config.toml
num_hidden_layers = 8
head_dim = 64
vocab_size = 3666
norm = "layernorm"
norm_eps = 1e-05
positions = "rope"
rope_theta = 10000.0
qk_norm = false
bias = "all"
init = "uniform"
init_std_qkv = 0.0204
init_std_down = 0.0
schedule = "wsd"
final_lr_fraction = 0.0
max_steps = 5299
MLP neurons of a small language model. Each row is named by its layer, matrix (down: output weights) and neuron, and shows model dimensions 0-148. Each number is 500 + 50 x the weight over its row's rms, rounded and kept within 0 to 999. Numbers have three digits each.
A block is one neuron, or neurons of one layer that tend to fire together. After each block is what it responds to, as a language model described it from the Wikipedia text at the highest values.

L2.down265:425454439503519617479515538533504572455480469499517548503442453405536488567502375497477495411560496514564463483536476514402494493422500543502494585454501466427403626487431443461521534458526419447492554501559559441506562531443526506502571540474638578501564506429496536525503535584453452469521479567560520574530540422453526527454467547597474550481592522461573512526530495534364501433454556452480501470517493501454485424541530429524507511454393506449
L2.down892:467467491525550475474469453551460552504557453464486485538519448516414534496572458499437486510488450393471466377561506561568430597526588484512537451558466414511444509486426511459571603503583523568479484565505495566469486520474483477453476482447441525669470577467475573463556492412556406473510539453493463426524420531429508408509548447638544608412504485527529498447598524510495468491494495555576377424526587465538442500437550524537448556492402582533
L2.down1135:468429490454544509557529469461562484543497567457587601471458453462496481417587534611531423467591473448488475554477558388520558406464648511462516525535576435501533547497526477482440446506513550557449441525514521493478467564544560560590445477526501462480482564504456518546493476520541451487533558510567519499532477470466507572404462588610523507574511426460570412510561546549547503587443474530446467548455511481548499437465480438551474381522487570567
L2.down1141:483482475535487373549387473526548494430466426480550506473531539477492515497553485521517459472524506514510589505476404433510505450563523472532535424480531504457486531462496449527426516504502488573513505469454492569493478551399560514430522599523566509462511432558458475524399425500502493481546473498506544530476502487481540514534462429478518476638427512552553473556449540573522468483468581499482540418416566441453497510517546386455475555515522456545
L2.down1292:527518457519517536415517511548523496527532465397487432418522471455611500441417507510458514535465482475492488548469573453474473526596491499545500506479505483545487481539478418472568537556467504455522472422444512543515468489487481497467455555453555487529455589542477458532485520482492563526511472558436513472430521561554504441495504545588419387556431436514516461457601490513586505509543459492493525469561509542544519544444481511445521457508435457515
L2.down1660:537528466560517550482453590564531530602445549437439584498585519530450480528464453524508500415446540490503388556454594482516547459479569463527545494488396458487547571639561473500577443390543502490534450616537476557510480537548522486483397599540445537581533477520601535501511504471471459529589521563502465430486484602480512528481528515503533535594494527466445462514540517487547515516528538492478513397597510540497503494473540466474500553478532497520
L2.down1662:506484641507392468497540530435531356530536511520542497472599518588465511484433488456353473506426543419608483503518602459514488519507509413495473509413518457523565434482599438568473567491592511587496411481512473486566447578510503490543437421474441518505435534437542457481503556527548449454508473523515481456553491466423497428468506557480599589518534430432561600474498477513532527490534472497566464481487518500542488500371514493487521515473400502558
L2.down1767:442493481497568516461548485367470461540560417478470589523515515583457431595504528476473401472465558503434498518529646484547551457489512512519476483502548463514581428517476447457580469466478485538538413484380520541485457649492509485566519496493465588504441463533596473562444573437495457567595537467417516525522521538483508444544534538476532641435545486440502442532466494508467489529474540475562505503407428501497528512468494520508573505544551419496
Tokens right after a lone capital letter, chiefly the period of a middle or first initial in names (John M., A. M., Sr. M.); also the second piece of capitalized words (Em-ma, M-ix, M-iam).

L4.down414:462580463484557496451582441445462525531492500547427501588525505547472493481514482438538515435490422511596469466453460474522542510471575573467449545569589519487434473464508698484541485454474527535535570540499503572468524514564567587570451520502545447444399533478583544462520456500479568403513513513483458553484529500509502504515472477475447517477488541613420496419421470483441480464366542560483557493454581375497520480451493475489521523575587405445
L4.down438:505409544420549554481548541412480398501439510492450516438501621486554566524501490564501501420514486480514453534524606503538471577553542458502544520584471494427600414564506506486478479533473509458472472531547510474465512512495435375520531509501507464532507482469597480417474397475574584532521500487524503473520444471492508568602559436460414613569471566450542481604530410415466484528515490536532563551541525446452534528489486416478472473498525487503
L4.down926:507547505427495488499475551598540550548445515595421481536387460492579446625511480563479487546507504478508457497479561536520513482542415515492475405488409495536389454547597555532404520445545464466457509418462527507494517535491516476502515402540527540453526536537478512468447558403429483521514537466542414524519548553515455526471503531460449563444541531493616480470560500533517503498556514530424496461532529486482429460519523580482603421569422611474
L4.down1062:546449528442523449540528570530543534500466523549462528497569540471484505453434457461509637517605449510599510512542503483490496447557531449482522531543497657461530419481493423536610492485509573506488537527544503562478536478470492518490516523537511443513467374557492535499506531462501524534491489458458475467468496517544531561546544483491508479493479492461456533572416581587520520483655484506441561534529393486493571519544494572521439492584536477489
L4.down1135:473491491673506511460459518639524512574491420435567477422533490502466565492526494481523451487472574420557470495507541485572493544400452473546522520502502468449553482514534594495639502506529448578462552506432465601497424530480552472454581443487561589515411474459500385443481496492586526473451406464503546636503505566515500510544439480450427534439492391456555528441451430568532493473526463497560465382445481516436499539470538492536527558512498477583
L4.down1392:448517492461536552581526481476539554445535415521568468465470540533445428476469427567523489512443499511547475426505455512511489434530406522524555528537543496510460568470556467542509504433493512544504470533498459499450446511481609405508564537522443590531492423571416458427405443492476443456515541588485571425443522482551549485627480422473517544478471570456540608478547564454470465439600525569472516368499482563525518531483534559530516474363547577576
L4.down1722:503480515504489518464483520547507480549505560522451512570481524532478536503412377453525555500496487425484586440474591431490532485469524575440456488583527569492497484497598569522517494579529456484426361556540501487517463484466520472404529456434513469415488403501498513445507515494458471596595485507472539626473547440463487453508501574379426635469521486535570438429506441441447472515544588568478483478498499518526499392529477529483503440496508453601
L4.down1757:533482477514463442585575493513402571528495431528582493516528573460487567455460498487545443545501466423490420515413524492464553470528507503504582510478547538505474485426627521448488562577452500443554568459535522543519480575468424534479544391455531579507485550431516561497504525551561474504624520454412531595571578437415450446565443458503457478547535432567492492531581550458521524471526481566510528478518520491466465435595490516554443563511497544488
Forms of "be" (is, was, were, are) directly after a noun-phrase subject, usually starting a passive or predicate, e.g. "the loan is secured", "the company was named".

L4.down345:509512438498556549422494404542547547477554568519465533542512465615394461484478624472393489473464429405518487479490469456455538449524468463525460547468438457585479550443541510454541535473608506467458496494548512436399504657530607464559474492571396486450511471528443525541508560542515528551512547541528469545554494483570572502413405554433518476474545473493485456576522456539464505444484383494538412420442451453437544488527519462502486489484515490678
L4.down447:491537520537486479491476562476516539470536424504528529531568477529457558545491495467408489524481405470455492500373488557534416519561532516532517564560490508445522594480497508497531571471541510457513444525544505498484575553493457563481473490465443494382503524485488533551478550476432441466598539526426399514590546407490541455488461496432521466507429506451550567594464533498539511439537407498395451453416492462499503445543487423499438445421437485552
L4.down534:496533580466440473483461485507580475542456455494359489424487449453521443580471466545518543465517508495517467511489524603513535517580466459501450602485427498450465482490379526531507508522533543551511506472497426420500482490565496493523518528587473538592412573524481574520508447497499438463588572500534423428549525468481572523516532460463542440454570534485462539479507409537523500500498601510520500510476469440495536476509629586497445399484461468493
L4.down613:571478465507506611544489510517560552500575556456504548523508562454506501502410502466494537554431539543540490472502584482551448559550541531508442403513559601528435442497419461472462466560500520478456477503530564413389524454584475514430479464608561543519451567519521523434555544393417469602451426572539501483552504522471489461562551508538372545537414505525471466518436492501425507513349619461587464533405530536443497485481592611450497526462485489499
L4.down1350:420554557580501455541427556474475539496400380541490551511386572522481607465606518485482511646561453535419543519439538623527530547423464470471584501510501549507539480408560460490404515451464390484596461504523459511459445553532538577566465517531594404439479447488554589489485530510549594521460563517434500509533464454478580622517537480524531518510505543531512538572532509478574514567515430516479528533498504520448464506357432460534509499438520536547
L4.down1564:488528427465415527484512469520558654516546567455601449491436480533484443497477542517506416491413425556561512531438492481537491455547449514583491501487407477485421550402526553520426563455520479546505560492489542543471581488558479498464485480496491445442486531552447579506502560491522550515389518483591471484521515510527383514479496495576428420534467524494446452397505570502514490506579617544567471498538483544446470404535488484454504510478541457544
L4.down1721:474473431500531569505476472397531478539481496546514419427546515431519575521513535518437516531474488462416495516570498444471545459524543500600487445499490477583476511510538593500481506519375492470513538496529444385449580528482534556492457454547479453526421529544537457565538445406550506506488487519465525485481454442504421470556484448503510339540487494466547541434507501514533523499472472477452454403478404519465611505552533469565486437443602483467
L4.down1744:484523508450509425461465467507506575463486585504556463503494567439562524542512465512513572505380495468556383465474526571518419529542548531457490477557447439523474433416522504504561533497542493495458477612461522507546498584449478569489536508592573581424523510427602470539502477536524500491494586392581488516466557526531457539396441490491539427437535492500478437537477540473510527508525521551507513560560376543453432456525424468566529510434506568498
Hyphens and word pieces that continue a word, compound or year begun by the previous token, e.g. at-grade, with|draw, 20|13, 1998-99.

L5.down1413:479577516486501541459493451490440509658455534543449375524554512497476499534522469549548412422504481527563414436525431568497537498424485540481474520530411561515464538439491522489508532434507491483471538429548505560519460405496527449545423524598509538534489384485556495453458463464440515627516427503513506548514552429533464535445489522497468519447463532460496556530631554490373533456540548487518557491476535474451588379433502488435558580500458509477
Forms of "be" (be, is, are, was, being) after a subject or "to", in encyclopedic description: "appears to be", "route is"; also "an", "ically".

L4.down464:478485457505553411491583535451409479498420466566518535571508487595556546528505408497457448497471499520573532551498523529460513494487551473474549504504457393412411471573504539531531527493441455506477543550545492562558558460444507495493407463551408494445510490451474494512547539431611512515482491485551456536395463620505546514488479543406570458507471522539503479593499551461475540421502493550579562583605640466510473532556456468576482454448490551432
L4.down512:468547513588533412570485428453504410568468538500505474553448516552504565443532473430497453500470500510551510451478502530515607505369517546484523498478515468420558518547491507571542483528526579467529439433588556468530540551455373576442515480489567489569502468517591515382388469542452484548517482517518478478426407432553488586506461581471538394495446547418471604530497480394467539485499592612550439567527521475537477382407457526541507471496507550494
L4.down645:483530546544581471521450476504523490454424441474544508469522415475511507431548419438485505505482542546471539429446483496467469553489531522447556508536584580528453526557555519471481605540452449546514473500456451488453520510502475504501470423671469543523480446535580508460463402486543432464487587543392503454399515489481481520495564489486447485539512487468470477484479395526462513474454452522485481612451395546474517548552359515501438451529512407432
L4.down1183:509552611472558458463537563476545486484488492590440515469519527478545422512512461501423490375485519389544537469381602474544514516506477544505490561490492471600523463519488434480540515477586477531517421574509493465473513540488538426478494432511528509613450428558460574560512434575453459466539575512568558546446552470535522463504456477458374528510500479477584545462436551494481485456523467481515499467530561496541534501539484554439492485529564451500
L4.down1340:480469506540501495463555564469479438398501524553473472506485512503421550490511513549460481502578595476592586516457557479487490444588424486453460472488522545415524498441456478387534460591436484497460520492524561553534422421531470438472461462452500548435484547479536533472469407534533506548537586430561539467449440462522438537530582497487510471536455507619492496491513555475428532506618564523485489576554563511471445467387477445538526435453552445548
L4.down1451:492418503533573541535552425553493501488519456446557487585528498571440589594427502408554479451521542537434453407505491528411529517465422636513509557529547509561460568485540490433501499500500500345536570479521512503469548508459550498568513430532428593512557470448492486463437471638515503482450521484456534546436485624598423546474486450473477616539486535375468553500435361502507460512479527534571477488452464514500530492502477571465580635472509430560
L4.down1727:563539592419418534472519489564540392520577515518499535511529469538463411420588514516546431533483535580562483459531483586489543513452441466370467457513528440520507457476501531466528543475507501500434410569490491544514540568554604560475506584525505517487453540329524552533443486403556446519418452438596421504505558471511465493478550492486434538491506469529515543482511454500403518462464514565558521539522489537495616502575526561557525449501534512536
L4.down1767:544518535429602522504613450508490495482481499485461575454556580435615467602450540480508530510514490549411549499472407466498483473445542453494460539587542483516557481499475628494489545565517473456540545439556543502627486489429455528478453465544501470420517513440401544532538517484565491517530466443507543562525543513467511506400509482530552543473535559504477573486565436545430549487527482580458404493528481567498441534403499508431440465459466508521
Tokens right after a numeral or number word: ordinal suffixes (100th, tenth), units of time or distance (days, miles, hours), and %/per cent.

L4.down280:553566542460508528579551592399477529505444490533571451446520511561530487523446388578461490527591455465505557450427474488523403495562491416400412506488491538511507448542487462507441555484492543500489449525472413444540506481517575595645514536579422483499515455521521502510454539574454528573501557590393486496527536425492444431467515541482567505587490512556462593535473333554468517576548536477523454427518476517611490516481450478511473512520552519515
L4.down509:515567537458476506528293558478514481506504573550562576481512475481512455465491448504381382433520482390476465533384607487565427456565594501472516500487553500462538486496492561490583558546432485528500472535452408536474511544534467501579478541538520519519518566525522466481528555461555515491596578368518427458431488479441512453411394487574562399527554572489418539416531502554478443521524475464488482392497460527494501465592405519504492500527467461509
L4.down573:503501487575485531515453575551519526398543490470468544437565526455410474447501420595545575491449576516521480477564460520417556520473508458482550593386544612549500533542509498534430458484470456481471462583493463450499492519466476459504430565459457503564531570553574511582448541423488463439500460349597552471460511560462464463441510490616504499427493482465495410532468576551508519538533555503529553411446520528474547529559591511428493519560448491448
L4.down717:588493488500512444513547551577457480430553497454514575437550568488420503518476460546482534490478514485488466512546516522465496503443560495466408489522580526507518532438458492663487444554446497454488443522499491464348526476540567541471440552544514529451536516442473463563573560491521445530501474507587610446589523449482545491576499552530499531427475603504511486496454486507482517574427465569466561498529490483439557542510483460408398484453492533532
L4.down1042:475571539508540521462542496516483533503516558514542561479526465597528446445506477547481504498493496491486536612591527498467527375499488461467547560510480426502561515609405515527622525534478500524439489455462546455472653505498408377456512519523520457509451430494434599610461550374494473507465553429526461438454443565424514456507488532475479533461461542455487556522489505557515431506535460566552518522531609515495517545416520516437514460459544606554
L4.down1485:430467514563568503450505509483532509458437538525441609465552496491539505545444471441509509565519587540462408410445438433457438487511578526457539553610505446560478607533550508486467476430455502495402449496468524489578531460560613564528428440429395555616434532584529573435570457566537576407545473425375550546528458467469475498647527473501541416538541464508557557472596465432500453536527431521567523511475524470421389546490541504535433529609527477572
L4.down1586:594503510549546529497420464463440642429491428469448475442506382425540562521497424512498520508494523473485394480450489444358486486490567477569588434514523459499485487436469451398490406526532505465532434470460504576480551481468505539525530560479527507453491530560555487480572496509454577574510478484487488449499428532529541551516530524524519369528516595515440542515543526524563365506479460489583442430411430479455432616516482549515532386532602562430
L4.down1598:498551527547369459512477503517396481385460511552538487539625562549502514481571530572558482435516501488499428494495534458507547568551493533384436442507526507532463517587425453481498468577509578570444536580500470506476514545535506486514502624471450513487511513482458491476508442402438474481437479528504494562468444524503590471514560553515467492500516541518525502459539430525572482544461450461449503517561467518535545490458530491436443425470473570417
Periods after single capital letters in name initials and abbreviations, such as Frank M. Coffin, C. R. Conder and P.G. College, plus the next piece of a partly written name or word.

L5.down1419:553528531557571544574470482560490549424452446351447571513580496471427509491580428412451477478532482483450511561492512514451470485548556485528567571566539472437471556523519468463605489546434449469437496490539525503419510399487519432365538491545446480478528433417567548505504526529479432539541477410490476534500477415547572506439532580551472544502428434494552477504579535503574444547560462534475497445446604484483372502506572555453516500517525546503
Fires on the period after a middle or first initial in personal names, e.g. David H. Freedman, John M. Devine, W. A. Dwiggins; weaker on name-introducing words like according, title, name.

L2.down119:445472462494431466473449451406519526525413379494453484456447506493550491496452516500523513445449496471400504458479580457473497525503476578485478506502359485530442538547569481521570499548569448399530540513512495536433560470507401610462553520505485402450523461525463589511531399493552517559507540499499541514482565480498453465529514456537454553490482507461479507516528462464569579437553473450599523452508495418434404540455482472506501451500613490604
L2.down322:437543504527427514515494506519494527481492539541457338486507401461557449536492497459451541489474516427490491476531496437500527471437407553528535463488549457552524514587487569515531541483466380462595546478509510473484480505470565483424504493473557451470454468453462431464452559576499551546393570508581493462426464477529448422467594465515475524451527529528605500459493509509442528500588609471477421456472447544509520492436546514508508422504511459472
L2.down572:554430462467399494442557507508552464457432521662479514434512511545572513501493658453569398435537487471528475502578443505534473607584419456520545529509461591469478514434561504435455491608469520537515453445461461493565454550472536368496514493486515536475439427537544454522528487388491500424563553493588460575477566478524438523567636584608524469484509526515485603507469442590438583605531504542550550527436434547490536437516405526513530420559585482499
L2.down621:462517472439402472396426510485514485613528461490524489523463465451438537464581432522498543597426496464413557482507523510422524491467496483524488507490460600558577483410469522475538561576476425531573471577391483545507578473532506495442484549472528506471502522418545538516463442517465448603381490568512564457444514398467487521550582509544473429433490541542583479518442516455521516475533543408479499470484502511480455663478561581530503488629565522582
L2.down675:512510528450462509504518542530513550524457451532462531493535505525517395583503541503535452543488561372475432583506501399476588483500484503496549546488395515529519422402485475446449532585536507577476479550550462487374526538435525481460508535428419535502570504491493487562412503495471559526465518463566542463491460491452526485454486513534574547445471589457524556540528506491444541572558532496518508504551457486520493428400434427465490504461440532507
L2.down796:444502591549456527518525461477538541521545448518522502495423499531529414402537509574569440550535568442523519542471433403526440527577591429501568530441512446546424469544595533462523488449654432587541398560495419521486534516503505581507529463482437540476451440510506601576590431481499488445460497518531526502467469448468510532428495498526518479491608486594453494508555572416435531536506423507602461535506458459543463441522502430458539479481459437531
L2.down1196:391547461523486579469448501521523478477469427547607489502463482496588486466540559476534546547570590532521547563390489504459481416439545467558471439531480589548465466538484459541484569522447475519513474566475505469463454441508470484557534535576426478444484522532519502523574509507454538569456513577512573430487535451541444413542465465567483522476533419472496462463519459548434468478549469525488463514558487473564581461490427430480496558564454443517
L2.down1652:513556514486547473545541527510493520400402496608495523464459461471506563550506524489509556468487458417431493538504499436550510450513515503592570480439487461531525415484488539562536549461486471431456449453471508506484491431491441483440465523489437435459508480582623515490475477501452541568577596500525497543550524346529558489467498488476554507569505562562502451409373545447492606542501477628468490519572487472454496534574447557537449543450487492493
Hyphen or dash joining two parts of a compound or range, as in spin-off, high-risk, Sentinel-1, 0-0, and 1863–1931.

L5.down749:440516498416457491457566485440531485417514486475419477459509434547480495433410571456566559488424507478506499508553484514486550578362528524448522504462453504411368508532518510426529476437523542530442572516511497529491541560484446608483516437470476543559526504510533517567541488461486477502503498513463535518470499500486443503501485464529524513468490468410586539514575504547569531581590486485608488593464469507601652431479526483589539475530539537504
Final suffix piece completing a multi-token abstract or event noun, usually before of or punctuation, such as implement-ation, clas-hes, agre-ement.

L2.down206:506520464492518479474542526533493574618492395535448533486559568486500544425468479512464459481538554521509517478388452486536471646503444484489503605479417458505490545511523496462575502435460474550398423670502507414492498485641499519471517419493510453542486490418423572431528505505484505515555512538456501463431487455547506514537586408530520457486434518556547518529496442518532381516531519529537501535502605504594556502472518548520491513500556528395
L2.down263:514517470535483461463503539467551334540591516491565487522471519529489482455477497509466537514545488484386446443497423464492437547538469478522496404528544553490477476454531533482504471385490566530491451516495407446419382586504567483550503433509505526588544471643459430500498472485437475564532428475588528524514487521571544554495544556506517420511467506548531496489579590546535384485592506546544492554402511527496440505478575408468527526507435495574
L2.down641:512507558438482513512516504570581552516472573494495468527442539609447483540509471545481563550523536523611495387499516528490532591519450509552548490485557498600469489485528494424547426520557459559469524571550451456430512538478443530488510454391436475525537538382539518434614446456490447578554461503546497425514502458539535399437573465450522502402509539553561432521588481415474480586484454570549504501493466524556506444504623478531587502524564528472
L2.down847:489408529444497526452420507532552442556489469518451449564594536469388489489542488437622378530474527475488471562464492579499481523493485448461515512471470571527419451575593525522523458518454461452549437482613463546553539460489555503527565448474532551524477542431531513388430535425487477509458482527527601433504426552498551494538513570486435464502509496547442524505535521446535528493467527508504420464427580532459487583440501517466501480556473382544
L2.down1332:446564524491576509448476543515503557550571433498441460584551459448529485499510634542480436471496527488558449489500590568441556488529392531563513454522464476515364593425489473475533482434536536567532548567547649476464566522511509549428483510399449510445530552449441542472451516514504401595527613565520553532475493488594511422381523482466504528487575571543488465503515532462526474528474432431506531437430503485496442514385466384530512421528435577532
L2.down1444:588514535506499457552546473521551490584571487471532564534487536600520540372546425478586493587521525513535450582479551496528538515526448446496536420461432445465471511540544446434517645538443553508507500525509527497422604447493599475466571419463588495465414533393509530411476513464542475534478461570457571496558504558443448427590476582531453478454559416536477500456499476495551510552469442575431431408528488449534494447571519546548541433521459514491
L2.down1670:489436566421430519520506583503521545509522476471408555628477473573429422564535547535554524484435458506565542493589578590566494534572478522556523582560463597522551495566487462429436537509536609535522491506448395452428526511414547517542467459483579518493534553482485365523528565469501417469469483503531479511490492398520475526554515402586499463469440353498532481429487492526573472445544448454563433540522492458533389497460527483497575480566487466492
L2.down1725:576484533443502493468555549534535517484488435451587454432438537528553391475534532458490472520498551633524604446525443479429485548550485522504473560507522536521523581447505624470514549419424414644477508544486528470462512488485582549536466533436469508643434463476412527484495527537571496485524476503472563556453526533540477500548515503494522437492583556510581455563493454472445403501561447497507437476461508475595579475452487467480560568468500528527
Word-final suffix pieces that complete a split noun, mostly plurals, such as -ities, -ments, -ions, -ers, -ies, -s.

L2.down688:482476509535476557486509524488555555517494568459500450531573494554466496539502496519497616583553437494544550534454568568509549617432520423503542440511515484544461481569572521505507527574535496496409494491539490518430531577525432499480492449527512509434441398472455492396426537493511482505513477544499537573475494372446441455546497546413547534498474539491464545562534433442477554486449505487523564505481490470414506484583465445489489469510563480481
L2.down743:439620608518476545528551519470476572399455441511435409478514521517519539626531463499517419589487501424454489409487479465570468514499509516449446421508516494536530503596503549464529578451577522504427503408519496534487464472442448469428533439519472491543460473555373510407507537529561487432454442547443464576577491498513486580494399486509490615547536520536545402451611529493390524459525521464481433433652531538612528529426480477547503482502479443475
L2.down831:464507472482600553549553509584556517468494536456535511632554454550459492495501519544490542587539522523537566491539454537463579545414516492554431449439473505419533466483504517404479475401420521478421447612432490500362458492523444401459519494441544525433442529591507429535563434542470522490469514471534461473533503471505508488448505465552464554359619486548494479435483529418402526462604490513501541570465481412464435424499477564413518486494529497508
L2.down856:524550515520565530426439538528453544486477505465529504557460454532364492510463428436517487510453512573466508465514476422466463550450483598510491506593514492521422565484442537570503476492542456359454554492539516482363519529553398486584501406495530570519583440498600504568530432444552449532507474456497520400507579509489550541519488434498443399476597495564512411427478523492540554572482593577486494510485460552469468475505529488534523510383493518491
L2.down1088:458473512460541473490525557471556417542353449429582567545574566520513501531411463466541434506503453455503506567442574494460544508484452524499570576442482526466480470477496481488640409539540498528487525463509412510455489547566533470532459473476518465548429481557607506510462507487482481454546512474456457512548571578497506507585515539410573457489482445534517486525518574499534404598476436521507570561535507406456516520486520442513466458523507438418
L2.down1168:538504483458514559464535486474492536474542584433468490445505534458518510584464700511521519458474503495473454587572528492429479487525492459513512532452496533486434463520478471437493570584500455529430521533499573526458509423413491560463528619423594517555529461530493506464447453524500488600526549570523531478584515530545541611466515388543395405544535465446547489605493535506524572406505587434512489551588411440592512535535459400422500522539503534492
L2.down1192:560546538576498539445526466575528508505497476454512512497568454439505493531498516493557495512420539526473569460487502512507402512499481580467566422494539527488548459492537454437486521456509425436429548599563431545488497580534535503477445445467539463501509516436461451507434493492417521522524476493533425435494524504434494504499457508568510428485521484400408481477520515429613548570545574431576463409533494513410541542558496491562520485511546519500
L2.down1294:577354520410512536405544539447514441514457526511649584516508453476507440475518484536554513591567494484561493573457490619483511494489405528491312470541466562428461494515525446512530471434467475541507447470662612475484471431466509594490471382532474534613521542451509474512509496424364481534471482454486410577506482581451545529446441494468471508554520485520518526522489462383557515487546516495562493517541537523559390540479421507594549401478507507451
Word pieces right after a lone initial letter token (mostly B, also H, T, b), such as B-et-ween, B-h-upathi, B-el-gique; occasionally the word being.

L2.down426:490435437456528463531521422494414472436383465627535564474545521424569414586521551466476562483476492479564440472484480565520494483491511446622533530526542505499536516510537458554505431505393498510435488554492543519528514504488494511518450513498540498466405566555574471485498482496518428535436461492594502554490485465546506455463587502434417445487508532520547460566458463495565468426535409394424433503509480537526529455502486477530499429540577528436
L2.down762:518468503450425439490538530470367491456542497542561490449516562443453474478372557429504500513548483529478561432557529483479457503514463553448553519530555461519495443447598553510542426351495598501542423511528378495505459458498502488553486494530529494530501458484429450407537448545569519486499480507519485522430567542548607518528449536469473444592520529549435606484505506680481512543485516509465563477496474535566554435431424436484485506395428489481
L2.down958:469520545511526400539487473515497483557491566472473504583497513477460539436437422511509529593449438566498500506509531478516517462487428402536484508580547452477525524448581546539518388524481517400406458509407541521532530513474457461512462514538407491493492510562439521627450539380408512557579463540445611495512520558453491493504580503507553432551610490506472551562509400527417456524420436586540485446536464506488539430506541569459470555520591520490
L2.down984:491507533394556554519472469492527425559455456516507524530508410513457453585478453588448528509540514566529485548414509483606491553521494499506503402465507539569443511523637519448504456434494443528409497567506536485334449560476522552492448556530537376544446425541568597527460536511560487499451509410511479565427551499485560424462532495468497441470503346411530437517500493525495605395507474584483508555514422502503488498503442551536498492474491568488
L2.down1114:519457504521566520513475576437405446495514498424490485518494405491522513512541404450374478682534509481424483478499526517490469524454508533513491520436547496409535516484441468457599636532504446435466450542534557518425585507535509550403513537377456401589513519536445537514593490448522443442472444482466489537507458465515562488449497486502586489486451457434478513550515423492539556559508434474504468515432430492579533398545454493543548526625554494454
L2.down1140:442478437503447472478485477559640609486439468557497575578441528496472497474494483499392571515523491530467408451482413542531461509488542578465501504469521525563499505497484486552620437503449489392552506557478448495443487594512524497555453506495510520513519476572497558527423516591433520621504619549532493473533558507535541525483510484409513539466489536446435414472609527405454500514463530528556467545501420536600594526521528450524459502501463531539
L2.down1586:444485438491567512396502465572490412503440446460523440518462515397455448553464503436504576487460477516459455432523511563495439474544502553490425543511392571414440482507545395435641478515454492536525526456541577484579436509446525472524427502491471542453489461571434475459521481568459540494538442499549513549449471564629424481544560453475499491434557489448544413501489484534480585480513558505554506578463457506646509508483519560493534465490579538504
L2.down1595:508508602501487535469504490582515586431489473512511532491534574354447465530456515417533522475469521517429521486497441459457560557520512486500502560498466555539515526595504515540529495441473443389559439537483579490527413512425535495593519497489461453508518460517480526401417474491563541523475531479574579545541534521496556531554574550591610437607413527389461528510478519532491437512557469533609493556476492526501452418509477449501460527494463477533
Ordinal suffix pieces (th, h, nd, rd) ending words like seventh, 5th, 2nd, plus counting words such as two, six, second, several.

L4.down92:466511459543455417523586483489529463408465497537535474465484491556509489519497524575530557470497532460542475412422449540549486556494521517520526499468546424592525465499512533588586432536457478556475513535533499500366376467475414558531455508531521528464478489409515453538535501434479479583581546477506541613560515465502537468528499439539439452448524483510497482440429396519434444525513526532547452534445535460619547493439482389550476398451494557497
L4.down103:464518499406538443488468582504515524440523573521549523470462478554620464532442468503478592558492532520473559528542506432529545516529503485492473487513490518476402406638516523519478469529520556524401508481414478544464509453477490493476574559540520460440519506497526445487526418537468498491401469515596549445466568518522523510477526522552513509586506405512432452470503480454532431449597506524523462507478422418573530395469407509523522533485450479509
L4.down249:509430571580534571514446464538518527415594438484507467503536527574472528508506533563474551563467416506401624385481484475482513510453482515510463501575489466486393541499497491444506446552458490503499548574490472586515524504514487519496510448522455475457510552518501523481468547480540488480573547455433467510556488469456564428465588446535582484534454522528418540523550540592447454496554388553458465482460568487446547499536393509523443535438497551473
L4.down418:490528480468469500477425544536437463565492575408464440498474560498518482503549539503473377474535499423451639441519515544398454456431502511498494463500494482441525433472441517524513441465560507487479558489539419481418499461454534489507490431490427450468509526584564554485492465495549509549332463418560522533395549510542524469503477448489533505488410448526527500525543510439436471508551510591492489548490446458455522501471424472519582466496406520454
L4.down667:518560435532433496534466434557516501466488462474499494573562468509494568537452527488504509531385424472616515481539447514500452490408562600418549493498493528560475368537517543482344473576620481495502545513476478437470408470476503465441499507503515520451485504483483460493544472479450447544526369513438485488507581542514507496438554457469528426421470504475462452413505459472525548489551511466512458530453450514468494451449396458509610481505498530489
L4.down1070:502490470377531461533523500517611557557545546516431516508519577556521507506473527521548512460455438562534498483439500463498473505440547490468538479449459533531389487517562488435495484557628494520484512493431574415418416509494459552523543397442566473498590503432474462505518453404532473488516455471490547484516544500563490503507572466435556406437476484590507455456475470487576457514496499532521441485480490593554496524418550545571515487608595560532
L4.down1228:426496544403556521522394408572486610504532564529477526410578523546508436477412573401477480451518585445381620409535495476459430480467509495500497546513494503392487482453560458511527488435525457526416600517519544480504440676447451610509456468435511455509500505403464552504473497528444479484518456461448543521493506521503485454414456559578579390498493507420492595471605534526540519571528476502502417588432465464500542494462444551501444473539470598542
L4.down1286:478479479502517526483439463559485502439469503449516437528594507565547469459579474501528458553503496509461574504500502546623488542442522491415540554545390440478484483489510463510435541529516494552492494562468504428513515556537500473465470529456535535483419420426548524586451530537545546467527375480425492517544525503475510449416479427539501361523441446485552509472551459478484524499524402541487417483506480514470562455338396443512550475592425570506
Final word-piece that completes an abstract noun in running prose, often before of or a comma, e.g. f|ate, hum|or, ten|ure, possess|ion.

L5.down1208:559446457507526387485479512526453462462490556480507409500526464528576553438539504522482561496487570493482499457496443491533613537527532484522482470473458505457571465482524448559546529528469437511464446441510463410458433481532499541500476535583601421511555499473562438460489442478609423516535533602524512409470478655508461462531482440507495492557502487591511464407572573581513504416459549462528521573549547587493617431484525504491563469459624549537
Tokens that finish a number or its unit, chiefly the ordinal suffix "th" after digits (20th, 115th), plus closing zeros, kg, ft, and "same" in "the same year".

L5.down789:521582497503434458446480433467451677501467472483402609519570505540499479492482514503536504524462571437515505438569485470443547496496428458537492503528568541447477441439479498433437593529470477466594530469471512447420540593510481414448552447524563421470479555476566429505495556501410533562482530452447503440520481445491440507447525503448571461457486487542508469541460459472448441451473457490451522577448506505514482512538515451494538484588445503513
Hyphens and dashes that join compounds or ranges (well-known, Top-Ten, 3–1), plus opening parentheses, opening quotes and plural endings (ships, panels).